{
  "head_dim": 64,
  "hidden_act": "swiglu",
  "positions": "rope",
  "attn_scale": 0.125,
  "init_std_down": 0.00468,
  "optimizer": "muon_variant",
  "lr_mult_o": 1.5,
  "lr_head": 0.00747
}
MLP neurons of a small language model. Each row is named by its layer, matrix (gate and up: input weights) and neuron, and shows model dimensions 0-159. Each number is 500 + 25 x the weight over its row's rms, rounded and kept within 0 to 999. Numbers have three digits each. A neuron's up and down rows have the sign that makes its largest values positive.
A block is one neuron, or neurons of one layer that tend to fire together. After each block is what it responds to, as a language model described it from the Wikipedia text at the highest values.

L8.gate220:475501521488503482515486526475521527497524496472487530544520485464475458524496513485548549438522546470498518501517521501498493511482479513485511483511487519547507514489484517502524474482529459521546490496546539549550498529518488498482479484499461463447501488477496504516471526498536486512489463497526473504493534485499504531506496490499520534516454520520531491497493460516522530463532510486480466481546531476504493445525491486523505515502519505496489499527513489498482469537451513
L8.up220:523567546507494488487511523507491537521527471527508529534453509494521485510447496466503477516518514463505536483491473519514505504458485446459459519473468522551488537487480489502508505503488473551526516530495480524503518540492496498488502511525486516518481459489510467510490538516547516508553498478543449516468477517510478513471456498503502522458485505459496503480536527500460520479533521518482503513496509504493484534481517497503514524504487521531472465469513509501506508503520509
L8.gate221:533468536518501481539479460512505474497476498543508507570495464513506511521472474510509480459486510506527519526483457545480478451532524482532528490548470550553501503532503511521482503481517456524514541527488513559501508519490457496498463469489516459477499495470474461524482519508490533429468473489523488517519469501450510535495474499494515481502517493523486496469506495486477524525496548497456499475498511486498486509509498521508496513515498507506453524493504486517501484460512507
L8.up221:521506478494504515486506510525546488522482524495512482502444464505514493516501519482524464527474476500530526473498527465532449497514502547521469527544470447475487503486535484521502506490550509452507495469487491494495516498445446498482530508519514466549537528516501449487518478484477487531503506488471495526465490506486506519485478519519485511472531483482525503477530484480507463508532479463481497515544554496479531483487520496479474493494505517484508503521480453473526503480531484
L8.gate495:525471467485448483470519525483484480461527519526537500481485511500483521499521510526488487511472526475486495524464477478510494522510499478485516471539466549488494481528518554471494503532522491540505481466546548496461528562480547505517500505477472500501497520477487464476505457486498512492459424489534498515514466482446517527457496530486513485475487502476478525494501465474505493464474536456505485477513504491499436539496481461517469471534488503517516488509499514491502499499481478
L8.up495:543466484505509509491550492487493529522516460469469487507497515505469479466482530503527490531494481481447537485506507497514496537532482494510500496495498469534487487511509497513485508475511511508523471487501522535514497483499469531507487520515557468526498466464488539475494499547522480523504480458484496513536513511542522483497483519495478536489513503545522501469468478477479509479494490538464490497481476508494500497509480468474492546487460507516459483520506544527470464507494516
L8.gate594:523501498448506461521524492483441490513521507498577454510512543490459481526478508501501527530437530512451476499489522495516475493514504458533459504534511478463486516519467553499496509530452479497548565502504492516484523465510503506452524474500503444516499474524494483467458492470518477480490538547529496509497494520485494503519462484490512537529485487520522517534500511469498514490524526500499487483501539471506476525541471462511480496473561494483522485500483496513525484494501506
L8.up594:461525554500511490478486551499505531488519491517466487550492485547476522514497462522499475463494553515523503484510479507465474480505494563441524509485500476478497490517526533525532494484468482502501514497524464490481463495546545504489462518476506541493515476509482465505491486516526503467486494495500488455490465508474540479480479522509480519510518528497492474489501494499490543458487465474479455489442493514541492473534477512502522513453512529532479529460521516497495472482500460
L8.gate698:503535459493529497493497513472542490483481496480523487507485514485534500524537458467513498475478484592493483503526484503473511501488439527448473450465489533522489540525463472459507500489471506557510489496540497494507478517518500463470483495524489492490522448471499514504487500467500513499491493472536497504544518479502501517524511501520475524495463468495466479527534485467511517523527503510464495505570518444484491529515510476487539492491460542494542482490484454478477521495478482
L8.up698:454476534483488495518466495518501496474503511524558493505509474501427531488493461481485471542485513461519547465471528503537468489561511521505448519523517507474500512515489525479486583491448482527505476488461476500506498520519496504490476510497526494548485523500488476474467522460481492467486484483444484505496503518521502528494490510476496495530475476492483521503528468476470482473492467476479502489485467462482483482511480505473500540449507528503533505468489559484481458537526462
L8.gate703:475512503471520469480473471542500487515511524464551523501547478489554502498463499519492484471500470505534500486455509506542486507510499512500482474474459473499515541577529463512520526512485548488516498518487504487519496467495489455454487534534485483507511489491446455471478484497476492500506549471486512513507535560529544498461508506507471509527507497487485488530496536526545524554541494506486467511511472532497473491459515511490515505482493496512561483481507471470482493449525465
L8.up703:484465490490495481491518533476513504547516493488483485462511490491513498486482524445488489520501501542528534522527513466504480487520475527486529504520542501486528487532527464487524510462488458504515506500482528462521516512479536494522518474493506493490475457521477457532515500473489499496507505496504481482523499512512503540474501444484508522481509532484502459446542508517501442532465494444445448492519482466489425470521517490500555515488485528478452516508476484482428466534496487
L8.gate740:492552501471536511476489522475505445490508459546516497508520544453567516509460494514484461515479519510516489462464534488519495490503490522452463438503481505494492536531498531496511516532492491507485474518492517530507473508476418468442493527466525470503475463495486508471456523519507510484519507523504472514500491483503535538500477535518463517552477538491496506505488471452498513497474462491455497493504504481508495509509519465510492502469512496550499520460488455474495489535493493
L8.up740:484489493507479479463530471511522489523504455507513513517511490489504475514523464502485484482477480482480504492506478514529478504482484512491519505503511460464522485494535446454504488447503513511526487432519505505523525471482459484463545514520531470542485518560533468474516525453495446470484461511486507502491539518514497495474497486460512470450464543522517482532474470478501476524518489463470510502486523548501520489460480492538478500484509520490505524499505491495504519504497533
L8.gate754:481456491509494500456528522517484508511530533517511492521494471465512522484460484516537489513481506510494475520492499514504504482563507540535471500528509466546500515459506496503459474496470471499526533474497507487495515506480467518489487461440524489482503478522504487483510502560556473457573477514502524485499514477481505524488469480462532550524511509484543471502521518530495531487489494489516497530520516481500468508555535543529541475481532484485494473540531498526507490523488478
L8.up754:511519512489479512524479503502508479493535494503512459505494487464471517527497464511499507478527501519514485503474486491492459505542487516504529476538538473526492481496496431543483500528462520487534539491533514548465536489498458509538453442479504510519480472516478449523543494501538489534439454508464518491514479509500482507510440516485519478498529557508494475479488553528461534450472533536489470497481498557495489490513501470465488510502507465463495468481490503503494512538504489
Responds to: Role-linking prepositions. Prepositions completing a role or duty phrase before its object, such as responsible for, director of, involved in, charged with.

L4.gate61:518490462468518497468514454456522455503493469477535485516478490465495511511481504511484498503495494516496499475481514506463511496473505481506489471488538483490504467526503482537502474537515475488541480501497502527463453518484489501475469481529501505489465448543478458537480467506531501453485498483487466481516521521513516523519515484463483519518522493506518482466516494462487511483494542484491548534509554518479470472497492512492564478489510484543551486514502506492526468530524522
L4.up61:439518521494470474501517538522542528457515478460508477460467506510497502507532499482526482490447549485526498501428515532510480476509485489486509525478497541508540484490497490484506514527507470517559477502477499495470519501507467490482519481442523487518439519509496436489514479475510477514484492495530492508509467492466528509472512508528522550447485486530493497565493492487505507461507509508525498479548454496494475486495514516474549488507507497502494456471505481517502543522501466
Responds to: Main verb of clause. Main verbs or their final word pieces right after a subject or verb-taking word, such as is, was, provides, advising, improving.

L6.gate34:470531486555501496511524478449432515530507502487480529555450491491514443516552502529495500492504498484474485500523527519454492474506528482498511488518554445471521518512527502491537464501511510509490516490525491494507445491525489490506493518444501518509518512513488502507510518511506545521542530511494477472515481514488473512500534480479535512516475509513496475506541484509500488461512518528490534506490507525494517484508505465536518485511500485509451481493495484493515513485489506
L6.up34:501518516484447545477489495554475464494534484552459507558522496470531537472494522457493514506481511553480460517497477521476518508495459528528539494476442500479471472500483534498500494490524522484525536518513485536467502467503525479489490484509517526502554491516502485504461510483477481496500447467458546477524471508475516505477476497543493472490484516522516517472483472478489502470508535503509520491505466488534501540460489484463502536528481507497516517462513488509457519498485517
L6.gate105:486477443519513503484499508465436462472473496498464524480486513517488456487475459483512480453485517511433475514490539503524507487515474497473507499454477450476475468486523519491504492494436522488527523487518527481529512515514537516478479462523509530500534482516483509508472469513561488493525514496506542507521505496519524500471514524507513498525561552514489465484519498489475482493489497505493496484479506474504544558490521515508497522512497540477464503444480476481518525495473517
L6.up105:472508480525528494543497520507465533487482501493514486499518529465509433545501520464475493472503524520470480489535526489496475468492485482509497501506466492507491501528501493548514500528476493449496503524480514525528499459477484502507485518541531513537498519548470471510458516540480485486513555485456498513505518534514482496488513498509532461467517530488473487456520494480519536459486476551485533510492503507510522520477478463516491532482471484484516475504475535465457511483489481
L6.gate308:489523469501516487530524480524514520486460554481496516524499446503467527477486517453527493513486501524512469539515532545474551530506503458489504468558526442490490491486477501508563533505522523524490456509513502510489510483477527528522453550551482500498475519500506446519523479486521523471511498506495519501530461526536523503496477534443529544464480467467474501528518530431486511513536501490512464473556506463504527499451514480515526529489447475519482486532472452471452498476492470
L6.up308:464493535491494492478501497505472506509499469507518524480514493541508474494501495519540532504530485462521505498521504476543534509542473502514498492477474486539507504502494455512526533535473487460516482500484497537521518527506487551507503499477529494496508498495443450459521505499486480533474476522445539537485474499446484503484507512504518497477492515466513485488491478500478531516519523483489473471516501521539549491480506444500518463527427514479494513501510452515516536516458503
L6.gate476:507521516465488489471483432488497526492514470503452519503493477506536441459479470468483499522489493509499488550486507517499484489518501543534531517530472448520516470493501519549493529484486488485491482537481497534489526524505502560512550481540527516510497444524526490494492509495457531494532511528526539533497511487540539513529562532515515518486508497504543486490482496553541467485484516522527523527448489453501481497484522479492479498508485501482501521457471464543478508512477525
L6.up476:508477511466492520532524528486459496479523506523482487484484509523491522494551489536464494528536488499495466480497506479508516489529435511505476551475506496475516497509515499531513494454487535467520513491460499511514489495511499538501523494485464546520481491530526480481458497508491490529489510490486535521493486467528515497514516514506473491474486468516524487477489478472469508488517509428518548498528526532531503553470482500516484482503488485519483505499514534523471526498521504
L6.gate685:476516508456530484492501472496540422519477537509488494529513501482503498486523521528523541461436491491489489533505527496532509516547482437480526503498515515443511478527518467479479515466477486493507544481470518535525510511491502496481512501481504506501502488486515460523483518509509495494454543483536500515525517520502507486532475531487515504463459508495470491474528499512478498508518512482515458523465507485499499521489565506485483499431502501505497451518489444504510494498533493
L6.up685:495480486497485507485478509446484514517495484510515492481474496476498465527536498476513477515522483540487509523457517517529537501513487476515477534474521461470497479524471501517503484503503493462472509498463460513498522467492525459531501508499510505504498476533562535507488482476512495506490493536470535498466501466533492501504456526509501493505465509472493494484520476478518484486523486530462485527514516492476544571464522462470485513490503533502471523489533491509486492495526524
L6.gate773:464470490522491468536530497508531501511466451501495568506457546491486471511483505493457502495508501489469451524526515437490532470522494506517499472510463498491538502490497521511521454467483465519509488491484523531491483501509515522522505522522458535514515455507523494497486526490489452517479506478535493507541471519519515480518493546469533474476470504493534454503506480511497524479528499495498475500501482536502506530455503515488526514512536534521503500528504453488508502506511496
L6.up773:506496509492515477495489502486521488476537487481490483513512438497495500501539499500538487518482460458432488471463526466537521503489478493478530461500467487511531480500495510511476516478476494520489486484484500511559467515508511483515499478507495504489458474472475465509455478485502503456508516495509476510522496529512511499463475525494530504476501508481521460519516522523479528503520553507472510480494522488474513473469541471518476494491494535457485539436493503511465491515489469
L6.gate811:534492506510492487514471507514484504461509485475558540479510534458537484517489510472531474477498494457491488532449536510532498503456436496541494480507511481496526487545516511560508496509466457509515497505472491481479482458468480522497494488487533504509551487519527516516517520505522462497495480543524505490521489474501474507467477486504523473516504509499502478452526522519496485545447492464541447468520497523497514501500515516493485517461530502504467524465522510482517507519516471
L6.up811:508545479456536493511514531517501496510504486497477472492488517477535510494489473504453453486513514500520525563448492474504496462522482501468500520458480519500458485551496496474577498491503476463501548530502487477506557494511484493541474495508513467501526460525502475561504501530472494498526494488532497522499451483480542484533521517477480488491528522492506500509494485539528466539455484477490495509531503492502478496482518528460539485474526468500512509490512514482524562494506523
L6.gate815:564480481494509488471449505469508485460526488531487495477543506566476509540524506548525541538512510520500523520480506506501458500525479478474490511465517494517467449490480543472533545457504524504497514491491502509461504481524509513527481461498486503528508487512487491485494525505482490540539560523499484550492521481496535517511517518459435503498462512492479500457539488463499480528511550462501493508507467505450532501478521495522511528556495524507505487466540477527523513502493468
L6.up815:552473513505495499484469513470530477431516491469470510452531502536467483494522526557516491521492490492478497529467477543522499483560472509494532503522520456514483457457519544474523517491524492515471496516478517470492525468509527492527500447496551476509506506483479505526496476489542496549481527546526480550518471489529499483490531511466512476537500461480466531468488495527486491500499516459509525505544496494498519468526497458480520482513507501531493501490516505513476537508498533
Responds to: Pre-noun modifiers after determiners. Adjectives and modifier words after a determiner, just before the noun they describe, such as the first, one of the most, an exact, a steep.

L8.gate6:502474520532509500495498509510525495523512541512502510570507517495531497489509482466468479502514477490540473490500518489497479503540502514477530520514550491478519491486535511500513507493519525504484482510510497478531501482473473500481520476487489541504475456491503476468487461478487506454542562510527508507521478504473489508515514491460502465490501473551533479528553547461468478500484493453494479491502479506470444482499522523528485483504539442456472526503499519483521482558443552
L8.up6:463520491536496465489477520504510474525509472506528531490515511489527519510490519549523474517483420525557545485450462500492487494516495472515552528515547469486503524517500533496492529506510523481504482515486526471493484468484528464515522504500485479468475452514506482507479517475530512471480496490492552519519508522495481491554473475504469544488470463541481466488523497463480462462528489497488562506516507548510508490543539468500516491511492536466532505497524505460471486529519499
L8.gate87:511508480491503512530520520504561504509524485496509509494503537507481496477494491490508486516462516481531508446511519554529538463519488472510472489489504557512509461537540558496488466485494485495488488487503545493525545513534516478503491488498471506401499514453509470500473472478504559468500497482510499505491506528504457447507517509516522515442527475527512491489485421544524486516474512531464508463519505525501545477514517497475472490501528493513534516519490463529546462479523470
L8.up87:476518498506497486505487499527503522473497487493502468459500476538486495536487513478465506512480466538515481513508535496488467518533528541501496473495501524496489521541482521505518517503503550485499484490535494485519503502456536489528497535496543509540492499452513527508465455489447493492504497516564479536517499482515501480488507505542540522494505472495487502545504512520494444527466497488508511452535489474534533500477517523496500477513547512511482492452545487501496507463553509
L8.gate92:559493483508533458494471454504507512445502499478536477547451476482517469502503550482501515473501493518514518519465507536502496503493498511488524508529468502490536493527546511494506536467501521493525519485474438537481457500455518528466488475477521509484498503528508503542522496518473492515486546509473483550495505521513527484464517565508499511514471506475490493490529523515471507461554491522518512487490453476501528527489491528489544511467489496488498484478481506485512532514487503
L8.up92:515497485538495514500494474490475489462509518517515465464478510509488500486492491523490509492494526508492478473508503464513515523523480460514529471432514522437530500530472527507470456473537522488477482511528523544476474546525487503465506477466510526464481460447537513492482477497529510540502524516483481486481466539491537504519452536499503527546493479480525528497503474515560457461505535548494522458506473498512487511494478472542499498513497478503472469514501504519535515525462471
L8.gate96:447513496492509522530477474485504490514532549513543534494529504494464510481555506491486505518499479478508482495553486439542493504521505455488482468529503475459562500473515492501498482475517547477462500498524539518472505513536472511459503491511524496473473514466466475475518509493505500489511530497524488488508472509518519527468519499503532497507495487489522508486530477508504485493538520473501456447467462498476532519529509502495458491498464522525466550474534493514530496542517504
L8.up96:484481495540497474514472489505524463493462518532480495520512505479455495533492497456469484518504478473515494513536482498545484491524525465452516447480530534500538475513503504480469517509474449504465485515504500511559493528494501489539494505488502482486514462539482485508499558521504483511484545533508474518504445485506486514501485480531525447544529482545552474525463530476474490442483468495487510525496464491502493545512481497484515531511497499487501505477527496479474503515465486
L8.gate173:483499526511489532464507466494482510477472479531454509496469526420495531501514578495479467510516507486506470502495465517503517513508472450487519515476509509488534540516490477474543540467468509504532504486532533498531526517521518525531488485513489511489514448493501495500540525481482489523467486496510503472518494473460537544507503486500492472513501511493483500509526515480490459464507493523509493479537446497468520518503501454442487506511479506460492499483513503447457463521462503
L8.up173:505528528501475510492454494538519506435454448470531482463508493503504484501483487513483518525513496519495492493482573523537478522532450499529527458487497487512480519490531505510483505469520542450509522513456518540530511505524496534510475454467534515461549468521510517503505545514503509511525450565469491554546488470499513502498539512478472437509462538491485486464493470510501494480517476447468516499528454485460505453490487474509544495483512514486501497460480464481558486546477509
L8.gate492:482497485465525473479484482498505505544488482516443538548495484498494490473522517515542493468527512456501448460483463487487473459526463500502526483536512497467502505548513487505526506446486459475511486496497537529510462485500531461499483480483533505493458463481479491476518468479522485485551448482507532543520490482473505510528502502534450484482445574510522488546515514474469480510541507544489503480488506516481484508502525487543527485475468502521467517475457511504499488491449487
L8.up492:514480512492493489506490486509504515492552480537523486472519514482505509502497463504525502497513496450460480474545488541506526487476492469520527472503555480507499532539495468490479536508452499506492466487502490480526479462462469492476513559546524529519489506472449480525463540479487472491570527453541506522513506511533532513526499491532468457498493506528520515538510507492517495507514502491487526518487524537535455489544504505523464492540495481461474509451514529484502475493487507
L8.gate732:508523514532530523555493485491535489493505466482469521546476497480499542476517510476524461543447524495481535498480482479499500551514479523500502505528509538508500464502482500492511510464464477484490536486507520476548499477522516471520464492508508550504512513514521521512517519511495484493441472503498515509485519482433428515465508531470517523503478498524558505514487505512537480453527498490487528520516500466500497477536496452517470504490511494494465462496453522504538518499489531
L8.up732:506545466478475523475468507472511504491491499505481550549534479508533510497500489514488487504497504534473525445530475518492492463517480453485565514501499469503509509521458486501491492488483473492495514519462518503544481505493503482492484496503539499502480485495453494532483520490516523488496494511501478509507487528473547493472523461493510468489546508466525468523514555504568497488491492482513508483484507493513547527447514481506459498534513505507494467451477496523495515482539470
L8.gate817:523511509510479476516439493485464530502488474466500502501494535454500508461469523472501455502488498495531485518485515500538484479522439459533513508530503474537492512502484556534480500507521491485512507523513481531470470458513483510469523539484504552460510494489527497484522491508530480499505521504497480478515508504521473515470493514543464487509497527527516550504515502542515526489502552569463528494492479514481558477485507463479522537531480509538481496452527512538460543489466504
L8.up817:487533533531446538500489494468506565476460495483510505499465503513484463486513517477535500540510548481464456464466461470535529468497476444486519522511494484555496517524505510500456499524439497522537533518459453511507465503473479524514521518441488469468500461452496514496506519498566512506501526486495506516488506534534484517486507484529515498526472506532502488490532480543443518476493484494516475493514498470485518535494492534520497473497476463525491439469494477544491533513521508
Responds to: Comparative and change words. Words or word-final pieces expressing degree, comparison or change, such as increased, greater, fewer, more, less, changed, improving, switched.

L6.gate52:483500496510516523505469507530485508560507513538542526527472446496515523453501521459510484492487522490513523519492510489518514523514525497519509503502497523472516509541509497488486506473508490525534507491518516493534502508509453505542494491516454514432473456473503468495483505506479547500552465510491502476515500550494537497483473488493527506507508519473511481515492536517476502453469446550545515480529523502505512475475506533474478507556474485509495538526475475499463524507531469
L6.up52:459530501505500463460514491524495472478516499525518519497503486542529487489461534517526504500516476468490537499505465542509458520498555473515485501543473487501517530475501527507533493470522489511550468461507512456544516500489516470480502450490524486490518470488526516512517526496510482499511496502491485487493500500511523525514547503501504539492525520494545520473540515474452529480477488441501447488519493505522490487521499475520458518498529485518471503529473489491480509488558503
L6.gate63:488509498475549489499527469521535513518534534551523549491484512512489488501501470481502502503512543506522514464493520499500435496505483487487512462510473482484527510563485499495508495486504514503487488482520479531455498488490513499508491513512533517498485468523512470481472530479484516499512472505481477453547535497509473564509545507510494538465516532507530501495515522482495488465514470449466542545516502499487458480481484503496505498490560494485492519453513499504511462507533487
L6.up63:487488478488520508502537494475500498503545502529476534455513474494488510533502484492512471503487543498485503479463484497515459490479520513495495513495510517474525537501494507504529520505513537525519493469521520520541519491503552484453485515489499483524461458542446507532492507495481495465499493543464544528447548491464527537468506498473508516471479537528533476510490544451502498494483527496477484504509468505504467474479520473508527522471544471509457483510556528460509471497520504
L6.gate470:486451541477528469485509514457506497554461501525501540545484465512485527522509500538503476514541500496473470538459495529500477510482513513499526491489493496527491539527481542493522502469475479496484497490530515511480501495474460504489520521528508503535551450445480492486508530501518515477530500527517472503518519499492513460467463506462453585468492518489519477510477465533486528476508491475468467491527508499501498467487517528540547497536516486485550511463521531491478479496518534
L6.up470:519514472468504506533493448436520500446505484519508513478499480457536512512486503490509485454515474522476554507433517469507503516497504490493496525469481509509544496487506487467531476508496455549519484476491537508477489456530513482504493482449462503489473495518514520511520524518528465482477488504522482486507474500450520489505521479506543490462488514491465476501494501501488493512540507486434484489533518485518537522484475469507508475465526526511499470492473472526537498489457542
L6.gate498:494458459509494490528525486452543486489493543511462505520489514520526519500466509508537457486489475518509516504473497518493464505560508414527488455503475543483506483534525478474530555500510525513486496490519488471494494517509509451525479516507472598495492432531467491521513518505486498541509478503500466463514502509489541513505517529473464518503485541496522510522533495496534536508519504511483487476541535481500497498470468473480506507513459529477534468477492448529503498472481479
L6.up498:490521502516523503478486530449466463448500492501535494564522505457491498414485521483509499502464515532503528487490533526474470469519498481545520496495463470538479498508470496512492507462516481516499509472515451483503463452478526509539481494505507517524539497498530488514507501521505505541488522524539461518529533508462524519496504468504495524517519562502511497517502531464482548442472524506481516503474542487487505523482502501444503559503519505505521488499536518539463497521482519
L6.gate560:501505468505512502461505508521548513539514504523549558509530481463472515488463503518505467513484524521485527450492486490547473471460476515521520476516468536509497471500502483480486531517486507498537533482503513517477447463494530459515554517444494478513496538457488466504523490525476460513479510512519475467514484485485522478471512445503496528453494497513484490522518515479527524483519473469507526522496491454472470460513493486460547517484559482519482469505506497454495519497481478
L6.up560:464470513558491462483535512507492503527501490535491480530482478451472490527454463519537519504483513513499483461490498515523500484525526517485499492516502486511515500520523469532495469505492538509538465542523521514506448520498524488512528517509458479476487509549507484509495504482414496497484436479484487475479502492510469491538481500446476531479534479499477494482508523499499516459503500545517477522483454507455500487493478465522483475552515486493480455488503514484502520472528512
L6.gate578:494464513479515463510556537500431503518503502515507489495516532529494541492515453484519493545482522435481494517518515529508476516548514442511484511507496443533511487459542492488482502505504517559518489496512496499523500490456486509473522470482515481479456482469505460483524462539470495494529476499511478517514509510484488552459489482494454541503525533502511486492482551518482498517517497467496493455503501493497511543531514506481481466494489482490492501487503471511498493503500519
L6.up578:482487541510476478528463523510504505503521503493470453454505494532543486516540483496523471495516509522513515501535531481513505497516534507488512516467500511465494494515529532503470492509538480518487506532505522489511489512492526500513468492509468498526518498490497496518498507533515515466472531528562495508507456533509510530484498530491501536494517515487524487451506501466500500525513530489519503530524524501513496504555548522462498479491529496478507508509525531481485499518490522
L6.gate656:520507509483455524509476469527464521536489493490429511477532517470543521517503480494495475489529491466519478489486557473528443525510537502511499481485474514511474466533529520477462533481516525502460465489513535506488480492523537542525511502487480503456484497459464488513474483499496516490529479531502491474482532510502541514501501503501463466490462460478517489509511476515526529598517518516527486503497471515507498526490466488508513513510498499508487491487506544522560455530476519
L6.up656:462433495525477498514482520519493496530529523472495468508470521514518454473494474515493491469478524529503532477493504540483458511476539552485516486529481510510508498530499457514490479467513537497514527529496528464526466493533533497481502499487495491465535456524579490500447448470482481497526496487531522509477471493526522540488492508543512465513539504498500510548479489514500490503540462520469516533551511515486424491523482496512527489531500502491491510484544536527473483547453494
L6.gate823:499493515521499488480485502531518504521488512492514488509519479449490523520502476499518497487472548494509509501444529502508456484524519483526505515514469495499494521458507486470464470470476523489553505487521562522511515475551484463513489456504496516454499487506529465518476538522555497535488467512513490510452456533472524512503494517503478507577502516489461456504532536527505517496466475525479515533519524441479487488467513488491505520514510531508473477501511496487525509522522494
L6.up823:490493523504478496493510489477466499486523537459508494552497526493467487540468482521516456507497519501505557532476531522546500528528534494520532498496511495485488530527463480482476517475533496521539498477492532515505548483465484530473537513519513487516473491471511441473466492536477494527493520526509485489479461465500498495485456455507463502503471484513503500483470463475493539457498504515476494517517549493507457520516483493517503459489515463465500471490516495590499517547482470
Responds to: Object-taking word ends. Prepositions and verb endings that complete a head needing an object, e.g. responsible for, accused of, refers to, exam-ine, overs-aw.